config.yaml
n_layer: 8
d_model: 832
n_head: 13
n_kv_head: 1
head_dim: 64
d_mlp: 2752
vocab_size: 50257
activation: "swiglu"
norm: "layernorm"
norm_place: "pre"
norm_eps: 1e-05
positions: "rope"
rope_base: 1000000.0
rope_fraction: 1.0
qk_norm: false
attn_scale: 0.125
bias: "qkv"
tie_embeddings: true
parallel_block: false
init: "normal"
init_std_qkv: 0.017
init_std_o: 0.0
init_std_up: 0.017
init_std_down: 0.0
optimizer: "adamw"
lr: 0.000515
beta1: 0.9
beta2: 0.95
weight_decay: 0.12
lr_head: 0.00498
warmup_steps: 578
schedule: "cos"
final_lr_fraction: 0.1
batch_tokens: 131072
seq_len: 1024
doc_mask: true
train_tokens: 1608000000
steps: 12269
dataset: "wikipedia_en"
MLP neurons of a small language model. Each row is named by its layer, matrix (gate and up: input weights) and neuron, and shows model dimensions 554-649. Each number is 500 + 50 x the weight over its row's rms, rounded and kept within 0 to 999. Numbers have three digits each. A neuron's up and down rows have the sign that makes its largest values positive.
A block is one neuron, or neurons of one layer that tend to fire together. Before each block is what it responds to, as a language model described it from the Wikipedia text at the highest values.

The | that closes a wiki-table cell holding a long name or title, like film titles, court cases or ministries; sometimes semicolon separators.
L2.gate2349:558516545476416465530449473580538534538463498516524530492518446532534514516466455441537479536530390508505509505521426372442578523465535521467519453471440614464424496480491432533530510507491555498498487469524426535537393501517559493470562562547510488459517448430470517515420451486482484519
L2.up2349:488550469488351481510549603514530476503530471447497504536483545531447555490497529504536530512445539516511504552508503488543563546523519525592475506581410517485548548605497449538562565482542493480439492434557553510465473475476439525329526512509459525456521523492544489540464518378525442551

Auxiliary or main verb right after a subject pronoun or relative pronoun, mostly past-perfect had, as in she had played, whom Laki had recruited, he had made.
L3.gate400:397452454606552453548427441522624524510484456499492569504442477497568565453544464577546528473518537535536558567482536535490504463362459449481568583433473534580498492477425423493489427459435535611449547508479525557528555508428520594503450491468582449469515475460492509561506497450580562438
L3.up400:479479516526491454631533478484516456489538425520529528453461447462546501524532532469557404486559541510482491422460481476514375426572479492427543547502505550489466533624578426427505488412551402521446499513533451526522458468405556425533496550507436417486511505506533447427523576509588424507
L3.gate1818:497504419539563464628470553447451552536616435502462518580392450491482538445560483553475472425499525523550494561512514571587535562415557415474516482501460609493506507547414506514484511423354449543487532478511487472586629507509527503515511549551544537410448486492510468489463565498478490562
L3.up1818:506477462441583504595468510397663472427457533475547545470486491506465527584548400583509482536454504525585509500449507485466479449495474521538543487510435544481443518470523523575484497479360431543453481426408392453544532511466455545527546552488515516552449484483469566477579564476508446527
L3.gate2171:568531460479474530525546468440500447601483459568549511532572429450516521443533633527496526480424494571593528439545579475499499516529450410506463507525446457568510510403546467583481412468508506455484552495578434515533383525479520462510521499515434368553539415447578364455551611519445555514
L3.up2171:473514570499455532514580509453515536605507467554534495527515475535504509449526510507549559478584490576569495402547560483460529592546438457515428463522478473517585540409455427470577556440592468439458505516514553596555483520494428508497525503518500519540503514526586449418456532564498473425
L3.gate2392:535445545614448527515518560462486513538407476537493544537487566555553544510466538474503509416494556470565577534546470493580520387569463482465415511565568542535520496481491489490489510361428409465520574555524493530512485561543478511470487497409503398538582445600567548486446536533484509472
L3.up2392:534547512528485577510444478566508488444569551478413516565503378511427504490473535487510500441468439471467419398437592552433462555397530429533475492522498505432618481452483580436470458458567486539518561522466471448548458491500435566592429558536466489617459509453511557473461559526459475643

Punctuation and function words inside structured factual text, such as table pipes and score cells, legal-case citations, and the "of" in formal names ("Parliament of").
L5.gate205:527531486518387552476499523565411495480519559502522572525471542454428456574540455532428460493560513559582445523468550537503467520490488544470502561530556465511555495470528482511522570575489493508521425554569539510451485578464518462392524438542494547425520578520473389471563477615546448552
L5.up205:509470499425491544453490582525414483441485542525509599536468566435500481487602558538455508454538582484444517579524503437534434491553517565503507540455456501478437529505485571510513514565552448409411451611559489534513428356468506523483487508467478430485443560473552383433447482500531500532
L5.gate561:361483521531506457496472471464452530425525556468484525556510455463577443527523477552494437503557438440408550484540485477452519457536472451552513582470593463467462497536522564582451441505455480553541489512560487576560540529448463388465625556466561606408440544434542543497454466500537523531
L5.up561:500493537458531512484508583468572504646499424541516447469527503616476464435502533530523510607519508502541514550544458548514551600465514536386462452473510520477523468469607549491473487432455489444501573385572524440430531509446537457429559637509497473460474600504424568439427380415440452530
L5.gate926:517461524618566478482432559492541601566443505485515462486478458521459527490470506506465521456475556527511529437509532480496524510516473490549522540488462479438613417417491515456437520572409517468568476444496461483519443548517512486496484565531392497375418456455549391536438558491402548458
L5.up926:449471416438365551533437611437460515494475362498473507500610491538442436442489452440463540510430514512525415449517551553583517528588456568502507460425457461411425503580519563446470498517546473461448505483453511540479564548428512396567467416479607556496544520505556490534418549506505471541
L5.gate1247:523515543576523505496557521466482547543565534519484476534447504491508493420491570461510571489520576501465465472581459454572427576435545511434590527528562576441469458513444456469497440465355526556457476521459505431534536484442536357391677454506570567507445449491553532535414372572460441426
L5.up1247:494451486452398531427539478484432511493503569449554503515431487536600498528549499495446490504489501537476568443552540494477463547506485499508593456468519479508410472386446555567584530474460475484507545578449570444491457411520541505467491527372523541475451576459550487427573435533473526430
L5.gate1294:529554480515515600543487528553486559573472606515389523537441532467434495427558445419488445489561472647480527544601465468533495537556505442477399564546466522517484405497432505504528507516414553500499440540500613513521530454501420537484458486560528547508466467569400415488489463461496466443
L5.up1294:390533450469558448460608465468494554467591525498427458504419475562499524388468500469505479495574467564517451515539539514573579509453465545521428422591565492462430482578533510540579546456518433444517487520559468510543521453479495470480490446529530474410572506443457393528543496458474502567
L5.gate1310:397447504461507517480521549525445484535552462593558550509456521465480449525514494514486461523549475619458472528549514514505522480576497540465436480501605554378544402480511460529456515525495544439510475524504444473476447525502491505473513541487594518506473497427438554567545511469490485423
L5.up1310:466516379507515419538605510487451488532493422599493463555531522572485449445515542453435480456532502507420458462577525507476469508484516412577456484588479559559574450546451469630543495536482388476515417456488506520567407518486498559473537569367494528514466447548511502451454457399439566546
L5.gate1364:515497492570534376517532518459490422521411526614458522516461427486456451538487493432499454516466399497464525536441553457502420553507543586469440512515466436464475575485503522548527518459520441625527493545582498488501500450476526495482533445483502519420559694513512544517486485572448492550
L5.up1364:524459462436474524425517536573508506377503490512508502488421516490578423421540431447427495440497604534493487581459526473448548596529504455506457529521480494499514551520459575512417510509585497480436450530466493496578487480544559510525471592460483476417431551498476452389501534529485511524
L5.gate1381:542455569498492425570521581536507506512475535459547424485568453486619604485490485396518483505587509521507433507453413490522495481452487387528511445468496514584479560560488437423528538440505486496533490552497428400493438509523559482497572466448595548532526448512441431506545469555437534471
L5.up1381:479479431466508457536566470553457566590527566510456501534512587491499517476502484509551461604548450494489532504471476449468475542538540457519564526551483422452577421521536387453543447537501425525408549443554586505442476504523570413530450474490562540537515395485464451461445625373471592448
L5.gate1684:441490399523510505442548489539410516498465540570511532595496626463556516538474459499436475519626454462547418549478577541455502485468477512445459499522448438486447470548454457449569443449539492561452431518506535435504629432470601516505458513519522433599502524410483458540438364460459516533
L5.up1684:484443496510441498364468493520453491556523564467391504527511558559407441566446514552511521448544417467495414554471559404565505448512445465463509504555545457537500554442539396415422502538525474512577435505538436458487543541437523554503557548464516518540543553436463585540477470475470474506
L5.gate1849:506411448457502627481506589408535458512522504448474570513508456438433456529438438584512461516634516422470467530497585472574509532490423507473504452492503555474519494415462596467462519571496501463498466458514542427433556422525508429457533466467571531545525525509534537468540553480470518495
L5.up1849:415486536465463432451549524510416510479407595451451543535550526443453576556473443476494540526526424485519575560417464557433517535626452531528459466494468482493481499469526615548455468440482438462516505512538476414566544437582616582480475587545454517499509574463460478543435481526492459604
L5.gate2045:454533444529435482396496505540477479465425557552502544430513619468569461497416464477476572508457552574558523599508569552449589495519504529488454544565568558489484456548609567420486455375423542560602487499469494420501571476465549517445485561526491496472449441544556448466480477470425507488
L5.up2045:406471541465439487503468520553524484501511455510486472505442470511531509420476504467352455528585566504454498510503489529452551505552590426480532512508579455573545557509486512518547481420482377476469508543450503532506484407532575470452524586422592549503566472453452486550436612550558453503
L5.gate2152:416453476499541569570409564525422564490588460587427565462506548571451494478591514513564473629487514543536500491533550486511565624451492456416502516536458602503599562450525413537522431465479525522611527541437433603537518477552611531513531490496481556573546541483595445440483567475458449503
L5.up2152:454431491527581400506519478578442421532474543504466425487529441565574475519490469572487507374454510495501442551417527521471469438516558510574464499475616512530522436460409408446437515471468547526496549520499584490537444542454520479422534478492495382526496517548445430525532582434447519516
L5.gate2285:523532586492519577532613444516480456394499444560453559617580492493517387428456519484573463477455419544364513567526503473493533540556520534469467501414546488526425575543503441483503417518508445426518533502598553470548501494470607461476461476474518449509493487462499524488513394522507406533
L5.up2285:570468546457451524467550502576534598583495455542481520488520415460476352406502490437551583437550427555479469424571502454513657465592586505399536456453459422563507482469493515531430538548514498512531459443474470490591533457438444525513488526393554526487415488548483370536494453496547461443
L5.gate2343:536544445480538484534365525458469489554555441533455471541489463479401402477450511514531497513490574425588462435505499538540588544548582522551487430564540426422496567438505560512445510510392548577482402473516489470567435602515436442479598493517386538406431539510529418417488505509531486474
L5.up2343:543595588497525533590419443461447442518462432503465452592549438598460450468448618461516540554493569435470403498582591487609433507550495448511469611584552488498546457524576479490506516415469452444444514465506492474514507512538583431442512495509545389515492501449489487529534471454466544486
L5.gate2512:457624472526519545528521519439450442502475522545331508550525467553423585509536691620446517578569449605574407479508511488571524486538602474500485521502479477452495419541520414525436495489467518539451574472575458537501567485463543497461530533480466619471551481532571588453482485468446573519
L5.up2512:494479453390478458474506470599483487435521468466483446566484504586532456464482632540494447517529554519391447498548439399461518554469553514519581383527510549453470550493500469546497509532480489405462525489571431505482462480419401453549398446493459471454506513555490520469525464525467547436
L5.gate2611:593512589377463485551513531515404505570464494509397547388454456551577515513436521495458461564520443614553510490570543452531538588589533510513480463427469475522492533523483497466504454525436466521455382454533576515397526471557582494434411545472490524473494476482484477483457430450501425393
L5.up2611:441480525496543599590433519582479560484545499517452497426571495384442393504417483464499509479547416465441515542512472479592512489510600537532540573573531492511506434581444602447560504437459470479584483491507563557429467489498482532509532379467481429503586436546435497481443497443527456520

The verb have/has/had right after its subject, both possessive and auxiliary, as in "they have two daughters" or "has been".
L5.gate521:550482577476460460456493570507551594542526512555523502486622509487395477512466556594543428425433421452511411501575432427414418444556504542462506527464496497538515534527524528517456505491473519595529462542568440536546625517519471450514519550476676548518523481487454502439526551540529512444
L5.up521:542530565434565561553502509568457627505391469536469463531453492569529434535497478516530521486523502419485441528376518525486517481500586508519431469540554442628463518447570487477476537538337495502638428405513472436562541489496500446536559486577507469464495533517516534483425397563490524532
L5.gate526:576528463529501578472485457463520603490416442561474533523489565508555413525457463495477511518434428527542429516552500459491418404483520461426465551489525489483482528478414579517469438489403537456469471606464465447418467472583510565466446484508444524527443531566465482509531576556559542503
L5.up526:456558471473450535474526510474516404515579584500590485426516547487509461519527570502426525492482465542619519508465482524533523499520431515537455517422517466532493501469496539400515468564409512535543413391465621392515541578446531452485470501604434525502503511466532514508497454451441500492
L5.gate629:532469581475628541620411532496512529582449450507472554492504492560593530456543476516483397570439516463532593469499566501461525499646508432422488572470486404476566556502491510525431470460552506437423630409567483442436588521554463567501534533564472536579562551476524470506575583484486489407
L5.up629:568475500551492606466505528525510518490530413610488564530454476516484423514540509579528558512486448555534428543474463487596463326530478487539534489505499454497542511517520525499481487507503488485524492543478548476434464499539502531545543485555473435491566516551557519596475534502494510492
L5.gate714:452525553449484481457496586451557498483510495587472627562502471474475529484467470462415531482469460426538545515552496450597466549382529457470578581466482483624526525466451461435545511480507444585549502488531457456588547458514576570465549557506471492524533589490495626509399528490497450432
L5.up714:529541488526434548518510490512454481399488489555454524491425494623484482451475508532483508409445500437488573445503506536481497544445416566511424416495500461544517514570501353419377487422508505465531382478383508425443552485529373545529569454503425523476431586551546489448440501604477505559
L5.gate870:545506510549465531545494470496454487471585632535514565490583448429459603539552518490499537463554507510632502433513542559489503546526491544456476586542548525535411560533490497497532440529492467446454383542470426375512499484484537460492514462415499503528498451410573566517531382431502514535
L5.up870:561507398560434372457479547475475528491545452540453507470497403451570611538471472517495504470481616448607454552461506520460427442475458478490547528497557610516503477480453554539405506512461631496528563552467516489534500539402402423512459467498486386453449392543467475506501309605507515516
L5.gate895:542452569522557548485522491520472485475478498592416443541465470450484561496531489530474521513471525351523601578526483475595518519574497466466526544525576507605449453488477434492445477411478426488459500470478474486479547542435499512450442510542542410649558528503497531454511530443491439495
L5.up895:441586414475514416468520383537441569465509509568532499559608581536552404459500472435581528610556459475488520519415479526535535502518598505529530458556568359454499551499571477489439480564604360543483523494435436487512482423439444463534563533465494516477611583514443545533510511532422462448
L5.gate918:500386431482521517461482471524512452500452559526531481517453417425547555550452444514455486460423553497451463487503473607545498531518533499427457455504459485464508538572539453422393526558501508589542449530394489498489541518517561590484552410457455472447446569545409571466516478436576478538
L5.up918:476436545515473461493558529498452492426494433608570423475565534514582424483551331467519497510501443464527430492410531460428509485485556511512371482518424550583423547477506604554541441508576455450504568571564508440504494608581503532522417494494582552562454526489480503562531499534519412504
L5.gate1270:534486563495541620475444426478501532401464453555528536528643486606507471508517478561499587547361510562572471543506472486523456471539494483442394538478486489521426499538519474458484534468529410490470502569502552501479560521441532534498561437489461431499495444457420456577549489485515533489
L5.up1270:419414499475440463560479498444476457631579507505448505571493531474484563437481549464524477479507524524546494491526501549435526508506451490416395580503483548453484445483588554524562510485594389501589551538527562499542527573507592436480518483426481489434508476536468432496460416531460539608
L5.gate1383:493427507478625468484467430543504491500354536602496549425496531600574551556512598468541480556502532505557536543511554616514441521503610475455472452527490544505499558477626478456474451466493472545543422461511561413453483518435488439441445492540522453510547523429478520510554511562586568412
L5.up1383:497463469502465542483524533470539461545576468528424466502497514539541527629504502451564533503503457473510507493559585583531501526407451467439506536557488433558489447411529564490426460561536496480538555546530428506463460530454516503468499573486584462490405430523448588511494546453483508620
L5.gate1772:487478489580523528514526407507513637526455493508516564515524485505422439495492397483468616449513580420504523536533433477547550504452524411381433562546503536546544569511454499497485513466460549442533519509527546584454486495460546458427463511494506603494506387552570456549535483416514467497
L5.up1772:501423560405449479562524620548442557461562506446492573474432546444464514429421513567497430578541490466512497540486441513522385567422462430501500517562488494536466484458454445556505418517440524555462442474515439528508503473527472593507551461492488476519475503463481580437493486530472486508
L5.gate2052:455510550518373553456578469508491443540572460499504553530523421520468566474524449456447561525446495520553482540513463462490552433415515525481574523522487448538414522528485559439500520404538522564411449475572500420538529542504516532535521479531498499448518569518421488550560416592449421580
L5.up2052:555488600524456475588527583524486539413437487452478438521411459534502473487498485453444519508534447438481403506499535456446494450503510586554536378546491481496506580460590411546527484502545573514395466445420547525495538487543460573520529605514498465595536534560504537421591462548498519389
L5.gate2309:504429574454553601490464574462404566432491479584472466500426439572569567473441510450488607604525516460465481535499608550458502506543540506433481525569435393550511415453565493438526477563473564487423545474512409433559539529542576505458521438544406481502552442487531476480433452525519395580
L5.up2309:468490539558492540507528486454460571428558568467516437532433397598496536543489431498469495561500498500609523406426475460450493586505498507522633457481621531543552454625479489474556524591546580473472448568492450446592555471529528462489464547469510470544443511492565461552468456517508477498
L5.gate2377:531470450466519493496495430464530567506499481535516609563444586453495552489477506397426540427555590442532523477491457525407576470403569478449465482503521531504522509598521417598447436470591436557539477555466434542409567474538556492483515544458563457531443398452557568546515474476519471529
L5.up2377:496438627502514567454524568462501469421456477517579560454459562406392597509409423534498475519512533481477584558453569515477480541443452422453488448591493410570555512439530551455452497521459510539533484536452473488525536469556573485452485548538549511583511515382470406533448514497575459557
L5.gate2429:521484493455484501553411434458453535477494482544465499454567429540500551484516515466423509528478579483458491471514522487640544553494453478536475461522489444609471506445503554520477425467474476501502535479416506493477494523520534472460503504479501480480487583532427525543494510507476465428
L5.up2429:424464528557492492509539522525480637516519513552513488552515479573495422477480465478438596428537543577477429418467429476496536516558478542428452572530401504482568451484469507441491554492498433464486439502446525559463522489537473482482490464479418548579470493477504527480505486464583531502
L5.gate2462:448510463438538490536435409461443473544364380579475603576549448570503503541535519592483509481518511461512505537497579516599470526473454490518504459489409535481446579471452542455572443415485507517556566534600509549440421544433541500501498596455454455443539428432575549435577508420520493537
L5.up2462:518469513516394465518409465511543486470527537530573552476494557480555563472497492599464435474511489553497513600419657581484552517537489486399528469492472397494517587383439447437449424484510504533502511404448453470485514554577532506485474434621557498538428554421448493528526439523461491462
L5.gate2587:438487467583607493502546348494468520441503514456520496544471516539432499451478491445510487563504514468399519594432460550503496515445495529514551426470491490494512476564526526476573468447445457462505501519548562569481446451462552456498516456495506427478559528395581501498542352531574530556
L5.up2587:473484493445589501459493476508440480448347446442466536545487477469525462488507540437614502480477464471536431505506506499481527507497526456542478471480533428485392398507473515370488453523538467470456503489579537512502367575528666518539594450504523421497537506571466426402541498540508453484

Finite forms of be and have, plus modals (is, was, are, had, can), right after a noun-phrase subject, e.g. "for a family was", "There is".
L2.gate2583:565504478480560539483447451516543453506481461510564564466500439528597595493502539509571510540475574528516489556593568481510502480508536381489529505502434445493399516455462469513522511510502489468465546513510514466499501519485455540498579535502458450528501438484544415448549467576521426580
L2.up2583:622556503470581553471553557421494466501453457496564488538544450534523523489547495586565495486436547537422470505488490495576542558454607509588526541571564446487493502484504532589472523495523514427499548508453456442546448470420580413484443567553490498403429484461494450491471520475472482483

Word-piece fragments inside rare proper names or acronyms (R-ign-ey, Ku-us-emäe, JSM-US-ARC), plus pipe separators ending Wikipedia table rows and cells.
L2.gate1795:518465544504490439526587510504481410444469516477492492498494409579601557475463467437537490552485444470506498510406555471445497521503507539533443522472541506542438502518394484463500519453490451511477565590589632483450477571479534514425587487564549468449487530522578527504501482559410486442
L2.up1795:449497437523444525512415521497457490421436457467472604497417475461463545409509497563472539570452487501585425478456446428548547522506502401545579439516513491467502475460539560434461515614503541483441524477503473410489558501506453391450410530525475416487479529408500513557520551491484512570